Weights of a small transformer language model: vocabulary 24216, RMSNorm before each block.
MLP neurons of a small language model. Each row is named by its layer, matrix (up: input weights) and neuron, and shows model dimensions 304-367. Each number is 200 + 30 x the weight over its row's rms, rounded and kept within 0 to 999.
Before each neuron's rows, "fires in" lists the words (lower case) most often at its 100 highest values on Wikipedia text that the model never trained on.

fires in: "from", "to"
L8.up10,180,158,215,209,217,231,205,189,194,169,199,164,198,252,257,226,155,220,178,147,187,180,174,174,188,203,209,189,226,206,203,198,186,250,220,207,223,230,215,192,177,245,215,190,216,161,210,155,247,228,269,200,257,196,186,185,229,208,234,136,176,148,178,152

fires in: "of", "married", "to", "with"
L8.up1295,177,218,184,200,263,242,220,263,294,174,178,209,190,184,191,173,195,228,224,180,159,188,220,207,141,159,184,150,235,195,209,201,224,240,216,186,225,224,169,200,207,237,266,230,153,223,221,240,210,216,184,229,185,291,228,186,145,157,158,223,194,207,160,199

fires in: "to", "than", "as", "unlike", "from", "with"
L8.up2165,187,220,200,194,210,207,228,220,232,173,244,190,228,223,222,249,177,221,223,165,194,151,134,188,203,196,214,158,220,204,192,216,225,223,182,173,218,183,258,194,231,192,243,206,182,213,184,218,176,211,250,215,204,193,214,253,269,204,214,186,194,207,189,227

fires in: "also", "as", "among", "who", "all", "of"
L8.up2002,191,165,193,213,215,215,191,252,192,194,185,206,223,205,162,161,198,223,207,243,206,192,188,202,218,151,196,198,178,229,268,169,164,156,133,173,220,197,218,235,216,201,226,190,98,206,268,196,187,259,168,204,185,181,233,214,237,172,198,258,190,183,202,196

fires in: "for", "about", "on", "to", "into", "at"
L8.up619,161,164,223,249,210,194,199,143,249,161,226,219,201,187,199,238,166,179,157,221,161,190,176,215,180,185,172,144,218,230,278,212,233,254,212,240,265,210,226,160,203,259,169,242,226,199,193,143,224,186,262,168,283,183,234,210,222,151,144,213,238,166,248,230

fires in: "a", "an", "one", "of", "is", "result"
L8.up1040,175,163,201,200,230,181,162,235,218,218,161,251,162,226,184,219,180,248,167,250,185,160,145,159,168,222,207,209,213,174,204,180,215,191,204,202,316,262,243,175,197,206,200,181,246,164,162,209,177,181,201,221,226,221,221,258,218,241,222,211,208,201,197,228

fires in: "of", "up", "one", "to", "two", "at"
L8.up1644,202,174,205,180,180,141,166,201,182,222,210,258,234,181,189,238,204,203,220,195,192,165,154,193,159,173,236,201,264,212,209,204,173,164,242,215,251,245,281,205,237,246,172,188,221,210,163,205,191,217,221,251,156,257,228,204,187,194,184,171,251,200,175,230

fires in: "a", "the", "several", "an"
L8.up872,212,162,214,173,210,183,199,243,225,211,254,205,237,172,236,178,212,178,219,217,178,241,176,179,225,208,189,181,187,243,169,191,146,146,198,188,195,164,221,180,207,176,254,221,232,250,197,139,215,195,205,206,210,178,186,233,237,198,185,178,249,198,193,166

fires in: "of", "from", "in", "on", "v", "van"
L8.up1379,170,196,187,248,264,201,172,187,282,173,177,218,141,233,134,132,188,176,184,192,226,221,190,184,196,193,186,170,242,202,260,224,231,223,188,171,202,237,218,151,199,195,254,216,190,234,175,182,234,210,190,204,206,178,206,298,187,190,242,253,165,185,183,204

fires in: "as", "be"
L8.up1718,217,248,214,194,261,193,156,286,217,162,236,252,184,161,222,214,214,177,241,185,172,234,187,231,170,212,215,206,200,216,195,181,169,166,199,205,221,188,238,185,196,233,210,214,148,149,207,160,272,245,284,264,196,193,139,231,242,175,180,192,174,227,167,235

fires in: "of", "than", "or", "over", "to", "total"
L8.up757,143,173,204,183,192,188,130,187,194,184,242,273,192,186,159,180,137,169,207,153,227,163,163,203,246,210,212,128,162,271,177,233,238,234,256,229,211,256,235,222,220,217,181,185,245,166,218,204,158,198,234,175,230,154,188,201,248,228,188,230,187,195,172,202

fires in: "for", "to"
L8.up2057,180,163,204,231,206,205,226,177,168,258,197,177,262,208,179,175,213,219,251,216,244,214,194,177,184,205,174,145,231,189,193,249,218,187,216,197,177,137,195,153,255,206,248,249,139,203,185,257,225,238,223,236,184,184,227,187,204,209,192,243,181,244,160,214

fires in: "one", "a", "another", "an"
L8.up821,189,173,269,146,265,196,150,252,196,175,227,243,193,182,168,203,167,224,188,183,178,155,209,150,200,221,161,220,247,186,185,238,146,178,185,168,199,164,165,152,195,183,198,176,209,149,185,216,203,214,230,266,242,195,196,183,229,155,213,203,197,178,183,221

fires in: "to", "from", "into"
L8.up2280,160,182,219,189,208,201,202,230,211,230,218,210,220,160,226,168,148,196,190,172,197,163,225,175,194,180,160,190,213,154,224,175,200,259,177,153,226,199,226,192,219,188,222,194,146,169,233,179,210,175,246,232,240,240,172,202,145,172,170,232,246,227,150,192

fires in: "of", "to", "in", "under", "after", "at"
L8.up1973,220,194,147,239,199,235,187,231,200,205,226,234,257,281,199,194,143,215,200,248,233,115,197,220,250,232,187,168,197,199,209,239,173,206,202,157,330,232,229,222,197,205,228,199,213,200,174,196,243,254,142,221,242,240,217,226,239,203,197,241,181,156,211,206

fires in: "the", "his", "its", "out", "their"
L8.up646,139,239,180,198,187,202,192,225,229,194,242,214,144,185,136,216,183,200,214,179,207,215,183,169,196,233,169,179,156,185,164,239,184,179,245,260,241,164,206,208,247,185,173,180,223,251,184,203,182,246,205,170,225,162,195,238,138,229,200,184,188,218,183,231

fires in: "in", "other", "around", "throughout", "over", "of"
L8.up713,155,195,192,202,220,182,172,200,178,231,201,202,172,179,206,251,199,173,224,184,243,183,172,145,193,178,240,178,174,223,184,228,192,190,184,217,208,199,174,200,187,226,170,198,167,177,267,226,191,187,218,219,191,206,211,206,200,221,198,174,244,183,245,203

fires in: "in", "from", "for", "with", "on"
L8.up946,162,196,191,190,185,205,187,193,205,136,145,196,192,229,193,237,208,159,246,148,162,220,150,216,196,188,164,148,194,205,250,172,193,207,197,196,272,169,178,218,175,267,186,183,152,181,199,201,207,196,264,238,247,244,219,211,185,166,217,196,235,200,202,233

fires in: "his", "their", "her", "p", "neosimnia"
L8.up2557,168,176,200,247,223,213,240,216,173,199,182,203,216,195,198,140,186,198,211,210,204,193,169,191,214,210,214,150,161,174,170,228,185,209,204,285,232,180,192,174,219,175,188,207,238,233,195,163,262,262,219,207,244,173,176,201,213,164,170,194,202,193,208,264

fires in: "on", "at", "with", "sarasota", "as"
L8.up2108,167,176,204,242,218,215,234,238,247,221,242,228,228,170,217,230,204,188,211,241,222,211,122,174,135,184,203,209,182,176,202,204,175,177,201,214,189,224,282,174,199,225,198,220,195,193,176,229,212,226,197,226,175,162,222,281,196,152,159,225,213,220,186,219

fires in: "to", "of", "for"
L8.up1317,188,168,195,173,228,216,172,200,212,167,204,147,219,197,196,192,176,189,215,152,190,165,192,174,201,182,132,175,214,206,213,204,154,237,177,191,237,177,211,178,225,239,245,275,206,193,174,178,237,222,183,218,243,225,196,213,188,226,108,267,200,217,220,217

fires in: "of"
L8.up1155,154,218,173,182,166,227,201,177,216,241,226,192,204,214,222,144,206,164,182,178,194,142,215,171,203,163,216,209,183,282,232,263,233,216,206,214,194,189,235,258,200,228,190,223,188,236,229,196,211,212,140,199,188,223,155,204,237,199,207,183,172,220,228,191

fires in: "of", "as", "only"
L8.up834,172,173,209,197,224,160,233,172,210,189,208,244,197,184,205,189,187,194,219,155,171,200,187,197,173,202,175,172,229,226,166,244,177,227,241,203,217,190,206,198,207,230,267,230,150,170,179,227,205,202,282,228,184,167,230,213,125,153,192,250,153,232,118,164

fires in: "with", "for", "to", "in", "of", "end"
L8.up1123,127,207,196,191,218,192,237,224,222,200,233,209,220,214,203,238,202,192,225,195,183,183,166,195,223,165,206,208,263,174,197,196,207,166,196,192,204,161,226,185,225,253,187,246,147,224,188,212,201,241,168,200,193,208,154,200,247,178,166,222,184,201,168,159

fires in: "on", "from", "through", "station", "us", "across"
L8.up634,201,204,231,214,210,180,158,143,217,293,161,197,212,202,209,187,225,217,170,225,231,199,180,181,201,212,198,208,185,234,197,255,244,235,242,208,243,195,230,196,207,187,172,186,205,134,198,180,206,199,220,170,190,220,227,220,254,198,217,214,196,203,192,187

fires in: "he", "his", "her", "she"
L8.up383,163,127,226,243,222,195,220,185,223,188,131,169,184,162,162,130,187,212,271,209,176,229,133,168,239,222,225,173,248,186,211,240,194,158,262,251,254,193,182,199,208,145,201,211,208,241,198,191,262,219,166,231,221,186,197,195,203,181,211,204,195,215,159,215

fires in: "to", "of", "in", "before", "1st", "typst"
L8.up2328,188,211,182,209,142,210,151,265,211,232,200,183,250,226,195,163,228,205,243,212,196,192,219,154,206,218,165,188,212,243,159,206,156,200,159,207,183,246,232,165,194,235,223,246,205,200,180,223,235,165,280,243,173,187,191,221,216,186,189,244,190,205,207,190

fires in: "there", "which", "film", "it", "the"
L8.up385,159,136,243,169,235,227,227,214,181,236,184,206,159,234,153,156,202,194,231,143,179,177,225,176,266,214,173,203,231,237,237,188,136,180,224,204,232,177,171,201,181,198,184,251,193,193,178,208,217,206,173,190,165,206,150,213,139,229,249,196,165,164,207,216

fires in: "of", "presley", "among", "for"
L8.up947,177,169,178,220,201,197,176,207,226,201,244,180,215,237,144,187,197,196,182,200,202,169,181,174,222,213,168,200,215,189,182,220,204,154,227,203,244,210,246,190,212,178,205,181,178,244,180,206,220,224,208,246,175,177,215,201,236,180,252,222,212,203,139,218

fires in: "2", "11", "12", "4"
L8.up324,226,210,270,204,188,245,224,221,222,224,198,219,197,220,174,215,185,185,206,184,171,207,172,193,202,225,198,202,193,214,228,210,194,262,184,185,203,226,218,198,218,233,225,262,213,186,217,188,274,245,205,203,275,170,212,210,207,211,226,237,158,217,166,222

fires in: "with", "what", "to", "his", "as"
L8.up835,219,182,182,200,215,200,202,267,219,255,236,197,143,186,190,170,176,223,208,128,170,204,143,159,230,191,211,186,171,201,178,207,164,194,189,189,273,180,197,178,183,235,231,209,237,191,164,204,184,242,238,183,203,210,157,223,194,157,169,267,217,186,165,218

fires in: "was", "in", "of", "career", "1997"
L8.up285,192,217,205,195,210,234,195,233,242,223,171,207,130,201,253,176,201,181,218,151,185,216,197,170,220,181,209,176,192,210,201,155,151,187,184,194,201,235,197,169,198,269,199,206,184,177,211,178,199,199,228,175,191,198,169,183,229,176,168,211,237,153,215,214

fires in: "of", "more", "a", "least", "any", "at"
L8.up1116,147,192,183,225,243,145,164,217,188,203,225,252,239,192,186,152,172,166,235,205,186,207,141,203,168,217,233,250,189,197,172,183,184,194,272,199,199,224,221,190,221,178,169,237,223,178,242,181,220,234,240,183,230,159,150,229,191,162,185,204,250,194,168,227

fires in: "in", "to", "at"
L8.up2508,164,205,217,228,232,219,186,248,227,211,184,244,181,182,205,185,142,234,234,161,172,188,207,223,191,241,179,178,180,194,229,158,205,236,185,182,219,191,206,232,187,212,220,251,189,239,207,225,271,218,187,211,178,189,215,219,215,212,219,197,228,210,181,191

fires in: "to", "on", "of"
L8.up729,184,164,193,191,214,213,205,245,213,222,195,207,178,192,215,207,193,206,257,122,181,213,180,210,196,195,217,195,171,169,184,209,242,154,226,197,211,241,195,136,238,193,161,256,226,255,196,231,198,261,205,167,192,189,195,240,203,231,169,189,240,212,169,250

fires in: "to", "same", "one", "his", "a"
L8.up1108,192,228,189,172,206,237,168,201,197,206,228,207,224,208,209,188,201,210,247,184,141,164,194,172,233,210,165,193,178,228,192,252,147,222,177,265,220,191,214,199,206,215,237,221,170,232,195,182,198,194,215,260,241,255,156,226,237,194,173,200,213,221,182,251

fires in: "of", "by"
L8.up1390,205,182,177,205,262,216,179,179,191,184,162,139,207,226,245,235,217,187,215,178,168,184,207,162,235,231,243,202,228,282,186,188,140,288,238,245,240,263,234,195,187,170,235,188,231,148,242,216,192,186,222,231,196,169,184,180,110,174,189,191,185,199,141,235

fires in: "is", "was", "studio", "us", "day", "went"
L8.up1300,198,157,224,192,161,166,228,193,226,215,207,196,172,102,146,174,223,196,231,209,162,231,225,182,214,254,175,199,185,181,224,189,165,195,251,182,212,232,218,216,201,174,207,219,244,206,160,213,241,188,153,179,211,260,172,208,211,215,164,194,250,237,197,217

fires in: "as", "and", "character", "guitar"
L8.up1193,168,167,187,206,280,236,218,208,294,166,170,244,186,189,190,185,220,210,235,217,198,205,228,157,232,247,176,165,198,210,226,196,239,175,240,217,238,165,207,242,243,189,253,222,214,190,214,160,169,217,198,191,199,221,188,203,202,173,191,184,134,196,187,209

fires in: "to", "would", "t"
L8.up543,132,161,212,240,234,224,250,193,225,154,148,270,234,204,198,154,176,167,227,149,209,210,213,196,244,221,204,167,201,169,240,146,200,171,219,238,198,234,178,197,218,223,152,219,185,213,176,220,189,189,207,201,234,185,188,217,190,149,164,171,234,187,151,270

fires in: "as", "and", "or", "then", "later", "than"
L8.up764,227,183,240,169,207,170,179,294,226,158,243,200,239,184,179,193,165,229,191,204,196,207,178,185,254,205,188,212,215,195,205,238,141,193,214,223,166,135,259,180,192,203,226,230,185,190,175,178,186,179,274,200,211,229,185,231,241,165,185,182,264,202,169,199

fires in: "in", "on", "and", "at", "with"
L8.up2456,197,214,228,187,244,208,184,248,198,198,170,216,198,182,150,202,197,196,181,211,168,209,192,202,180,227,208,129,187,191,219,220,165,215,191,214,210,154,138,198,202,256,162,238,175,245,207,202,223,207,255,219,190,192,220,254,163,188,254,204,182,176,217,224

fires in: "of"
L8.up2306,180,204,171,161,206,247,199,229,237,217,190,222,216,204,202,222,224,213,183,164,234,186,230,129,200,199,180,206,180,243,221,219,176,207,170,150,201,181,180,133,188,208,239,201,191,246,183,210,222,206,226,223,196,243,214,189,175,206,186,208,176,214,210,215

fires in: "within", "around", "outside", "in", "into", "on"
L8.up2437,194,183,208,174,229,196,234,158,211,189,160,218,176,184,179,234,123,186,214,208,230,207,178,236,168,237,228,194,185,259,223,209,152,246,190,159,246,183,185,237,197,196,218,207,153,185,195,192,229,223,251,192,192,277,225,197,189,160,146,266,230,205,232,172

fires in: "a", "an", "first", "of"
L8.up1191,193,175,219,132,196,202,200,226,208,170,205,198,223,191,234,138,170,253,198,212,183,170,212,215,188,168,154,231,147,219,192,219,142,197,296,204,204,192,270,211,217,226,258,182,249,232,198,205,202,200,207,229,184,272,197,171,259,198,195,185,186,229,137,151

fires in: "to", "i"
L8.up1026,188,178,178,208,196,215,242,199,191,191,210,205,207,201,184,123,142,233,236,149,192,187,225,227,213,207,180,201,198,142,184,166,195,180,215,188,187,210,234,169,262,218,184,218,210,176,222,223,214,186,243,180,219,179,213,226,174,155,138,198,260,187,117,237

fires in: "that", "while", "although", "though", "time", "she"
L8.up486,186,199,263,173,242,186,199,279,249,208,167,170,235,225,220,202,224,240,191,232,155,205,198,194,218,164,221,172,236,209,188,201,151,173,236,195,185,252,235,198,272,239,316,208,184,206,225,169,212,175,201,205,190,157,220,193,165,233,251,166,125,228,214,214

fires in: "of", "the", "each", "which"
L8.up1840,147,206,181,184,232,216,227,214,178,228,209,205,146,172,163,185,190,183,215,145,176,223,195,196,235,208,123,197,188,220,201,176,141,203,228,206,223,211,166,109,270,198,252,194,177,218,211,147,225,196,198,220,242,163,208,181,200,250,207,238,213,208,170,223

fires in: "by", "of", "from"
L8.up2137,166,205,158,204,180,195,221,179,264,277,233,204,232,258,213,167,208,221,213,194,188,158,185,149,225,222,187,171,203,276,230,233,220,265,243,158,191,260,223,172,178,201,246,197,193,221,219,193,222,232,148,231,232,185,170,182,212,170,234,189,205,206,171,209

fires in: "that", "had", "addition", "this", "having", "there"
L8.up469,179,242,237,162,228,229,206,224,215,221,251,193,216,184,173,221,189,224,205,217,126,197,199,195,232,204,177,245,217,195,191,236,207,232,197,225,245,208,146,184,192,216,168,182,198,219,193,217,190,191,259,201,212,197,226,148,214,227,212,172,163,207,177,210

fires in: "in", "that", "of"
L8.up792,136,184,215,178,193,220,220,217,200,194,199,268,228,216,173,249,252,203,181,210,264,178,208,224,229,181,187,205,231,222,240,180,187,262,164,202,192,217,199,197,201,244,204,175,131,211,204,199,229,241,185,229,167,224,188,232,216,164,201,208,201,176,203,183

fires in: "of"
L8.up650,207,206,195,201,273,242,189,217,186,226,186,223,165,218,182,162,155,185,206,181,143,158,193,195,254,162,196,163,205,247,214,256,209,235,242,193,198,213,209,198,198,241,259,171,220,171,246,248,173,221,258,200,207,194,239,190,239,147,176,183,192,190,173,218

fires in: "is", "was", "a"
L8.up1666,152,181,176,234,174,200,199,185,209,163,206,212,172,158,172,104,185,199,190,245,229,221,179,220,189,205,189,153,203,203,196,241,128,195,203,163,208,171,201,190,254,223,202,189,184,172,173,196,226,239,221,200,301,270,214,247,209,187,181,252,216,197,226,166

fires in: "of", "to", "around", "with", "from", "into"
L8.up2446,218,209,148,183,187,235,157,182,196,238,173,219,182,196,154,177,161,185,213,200,181,177,151,185,158,189,218,207,153,254,213,176,220,227,201,184,246,201,233,214,187,183,233,196,145,161,215,196,187,234,250,231,242,247,224,172,170,227,215,214,210,166,211,177

fires in: "a", "such", "in", "on", "like", "at"
L8.up953,139,209,244,200,220,193,189,180,194,251,219,171,120,217,180,212,239,202,200,207,83,188,168,172,209,215,220,174,225,206,150,221,182,232,214,196,182,149,194,187,206,235,258,195,192,229,177,209,200,228,207,213,190,189,202,199,163,188,241,227,245,213,194,214

fires in: "as"
L8.up1246,169,173,189,184,199,206,172,229,219,212,173,189,197,179,237,188,185,169,235,222,258,190,206,157,178,203,189,119,222,197,206,165,233,216,222,245,214,204,199,203,217,283,225,209,233,236,244,211,243,270,190,262,187,141,231,264,226,169,181,166,191,212,197,241

fires in: "to", "with", "as", "from", "than"
L8.up1571,224,187,205,192,174,206,186,241,266,199,258,197,196,219,186,225,183,233,164,185,162,187,167,186,187,192,201,147,230,195,212,197,203,235,222,246,212,195,187,168,194,238,229,256,154,177,186,197,162,198,233,205,215,247,245,205,243,256,175,208,218,161,165,177

fires in: "and", "or"
L8.up2008,210,171,200,240,168,212,248,204,222,209,194,226,153,173,213,239,234,184,206,185,201,207,174,141,159,182,191,147,130,225,174,239,246,267,223,170,221,188,193,177,196,231,214,217,165,198,186,232,289,245,175,200,231,201,184,187,204,217,219,180,218,196,149,184

fires in: "as", "also", "once", "still", "remained"
L8.up1137,180,116,219,199,170,196,226,232,249,176,238,185,226,176,201,218,153,213,170,206,205,196,171,181,228,220,204,182,204,194,193,252,128,134,192,182,231,193,234,207,237,171,185,182,164,166,200,187,227,222,213,158,203,103,226,227,158,206,276,215,187,171,237,242

fires in: "from", "by", "for", "through"
L8.up1188,163,202,215,185,198,187,169,180,233,221,233,211,211,211,196,166,204,137,146,203,172,187,222,185,209,244,167,166,196,209,227,229,251,245,230,212,199,230,210,209,206,207,223,198,213,175,166,216,228,212,229,229,226,206,216,208,189,198,182,207,204,222,215,241

fires in: "as", "be", "was"
L8.up662,151,212,226,231,207,179,247,224,212,178,207,218,229,195,221,203,237,189,203,209,174,193,203,177,228,215,191,153,259,231,205,218,168,191,253,163,238,237,192,211,161,240,162,248,196,207,194,280,208,219,262,228,154,177,206,220,238,155,162,218,218,197,138,205

fires in: "of", "fauj"
L8.up536,156,190,150,169,227,186,213,218,227,196,198,200,156,155,146,168,225,232,217,191,166,220,174,199,221,186,222,225,204,279,228,218,243,222,183,150,247,187,219,176,197,182,237,249,167,168,261,188,194,226,150,189,188,228,222,213,179,212,201,230,184,142,189,172

fires in: "and", "or", "with", "as", "s"
L8.up168,185,168,218,202,233,158,211,272,222,181,224,241,247,137,144,209,232,211,217,214,204,190,206,183,169,200,211,239,152,211,197,182,153,230,248,173,182,217,237,189,214,247,161,242,243,126,176,187,254,201,187,185,200,194,162,242,184,165,205,232,217,213,137,271

fires in: "of", "to", "at"
L8.up2361,181,206,221,204,234,190,208,213,184,191,180,225,241,174,196,266,214,160,200,237,215,137,220,195,220,199,184,192,148,271,222,180,182,208,190,175,221,181,179,114,221,245,273,207,145,188,258,250,186,244,202,244,229,242,202,207,193,189,177,243,204,143,245,177

fires in: "to", "would"
L8.up2519,218,203,205,231,214,253,170,198,214,208,224,182,172,200,207,176,198,184,170,178,178,191,174,181,245,213,202,183,217,203,227,223,228,224,239,225,196,208,183,172,181,244,210,220,233,256,188,182,200,222,234,228,253,201,208,201,223,239,180,163,149,172,166,193

fires in: "that", "to", "with", "from", "time"
L8.up1079,152,180,225,176,191,179,193,251,253,170,192,191,206,175,231,212,214,182,201,192,111,202,205,211,238,267,214,177,278,224,222,213,118,162,260,246,192,202,217,207,208,225,199,181,132,172,153,220,178,168,212,177,198,188,196,204,168,209,173,211,184,222,185,208

fires in: "of", "with", "history"
L8.up2362,128,211,208,153,180,208,180,203,211,167,230,206,269,189,192,166,203,178,224,230,187,214,144,215,272,198,142,202,172,233,226,222,224,190,236,178,219,239,221,196,246,228,180,214,232,179,179,183,204,198,216,177,196,240,170,181,228,144,196,240,253,144,175,187

fires in: "of", "to", "nordfjordeid", "der", "aldabra", "wrestlecon"
L8.up452,198,164,211,168,286,218,207,186,250,170,179,169,197,217,159,184,217,187,206,170,201,199,124,189,229,209,185,215,188,189,167,203,152,200,193,218,209,175,213,170,226,245,185,187,169,174,212,198,206,196,164,173,224,139,175,210,208,180,199,189,163,221,201,208

fires in: "are", "is", "were", "was"
L8.up929,211,152,169,219,206,193,263,195,203,151,185,242,153,153,206,176,214,159,252,232,165,204,198,209,193,219,229,202,217,187,185,178,150,199,253,179,253,166,190,200,203,197,260,256,139,140,181,230,192,225,231,178,181,193,214,215,205,184,185,233,223,205,180,198

fires in: "from", "by", "like", "at", "married", "to"
L8.up2099,132,189,167,207,219,180,212,208,206,209,187,159,241,214,210,213,193,174,188,196,186,209,213,216,185,235,158,187,235,257,222,285,149,234,219,209,188,209,220,217,193,168,264,228,193,204,164,191,211,198,224,195,207,227,191,206,194,185,198,248,188,222,170,133

fires in: "as", "according", "2022"
L8.up2377,187,165,186,184,182,182,193,234,227,164,220,237,256,181,217,164,192,191,249,144,202,214,232,199,203,223,189,182,176,226,205,224,182,207,186,262,198,223,215,216,216,177,215,207,196,191,217,186,220,206,238,238,186,213,177,214,212,133,176,146,193,245,134,229

fires in: "the", "to", "in", "2", "for", "of"
L8.up720,208,158,203,165,195,189,172,179,215,213,174,167,239,215,164,228,154,189,217,234,184,119,205,197,228,228,202,162,149,211,180,191,202,196,188,192,231,219,151,220,222,246,183,219,209,152,267,185,187,224,232,244,158,181,177,191,146,225,252,252,196,165,207,215

fires in: "in", "wrestlecon", "telecoms", "as"
L8.up2238,218,191,203,157,179,156,158,227,217,201,175,234,177,188,206,193,229,130,202,177,195,202,203,174,199,176,198,174,173,172,220,244,220,184,191,182,178,217,174,191,156,257,215,185,200,196,233,215,229,194,163,214,166,159,199,240,223,188,256,155,205,163,207,210

fires in: "of", "6"
L8.up1324,140,194,175,193,239,212,189,233,206,200,204,186,234,154,153,206,205,206,205,131,234,167,179,175,211,216,185,167,180,227,168,197,173,208,187,240,185,225,239,199,236,248,225,176,178,155,241,173,218,232,196,209,211,178,196,203,232,207,186,196,192,171,254,170

fires in: "one", "each", "first"
L8.up552,148,146,235,184,234,211,191,268,266,189,187,221,177,167,219,209,160,193,215,210,226,209,186,160,182,220,137,179,200,211,178,239,172,212,163,182,258,177,216,186,237,185,181,193,168,187,212,197,191,209,255,207,233,195,199,207,189,241,230,179,174,231,156,251

fires in: "have", "having", "had", "for", "give", "that"
L8.up1305,181,210,229,104,202,210,199,213,233,190,230,231,238,229,185,167,229,172,222,182,134,212,99,178,251,187,240,181,201,191,216,269,230,224,211,196,216,242,217,209,171,182,161,211,235,183,172,195,182,173,214,247,185,208,196,239,184,243,162,96,221,240,175,222

fires in: "the", "a", "of"
L8.up1948,185,153,216,182,184,176,233,228,217,176,155,216,191,165,176,142,177,229,167,213,198,257,185,138,240,189,188,221,198,229,182,189,160,263,181,212,198,184,194,230,188,246,208,216,166,176,203,178,226,218,161,260,184,209,215,220,223,214,179,200,214,216,159,193

fires in: "by", "in", "on", "to"
L8.up589,183,230,199,217,241,209,171,184,230,208,206,226,124,205,187,218,165,162,220,160,163,199,195,191,177,196,207,181,234,252,229,195,168,180,211,168,162,231,227,240,207,198,225,198,180,190,202,190,215,185,249,202,199,196,186,215,205,181,249,234,222,186,214,176

fires in: "the", "of", "1987", "late", "site", "later"
L8.up28,134,178,174,179,172,192,211,213,217,238,209,192,194,182,215,197,194,203,222,189,192,214,154,180,237,217,122,215,122,214,191,222,159,287,158,232,237,207,261,178,269,172,272,187,189,236,211,152,214,188,166,206,189,171,215,195,171,133,205,203,180,208,212,209

fires in: "to", "of", "in", "result", "with", "by"
L8.up2295,212,187,205,188,202,240,172,230,266,218,178,241,238,218,168,191,176,187,224,176,173,173,174,168,213,209,211,215,238,230,205,228,145,232,259,193,218,222,200,181,183,217,234,227,199,190,184,185,184,225,203,183,206,142,193,197,217,153,188,205,224,181,208,232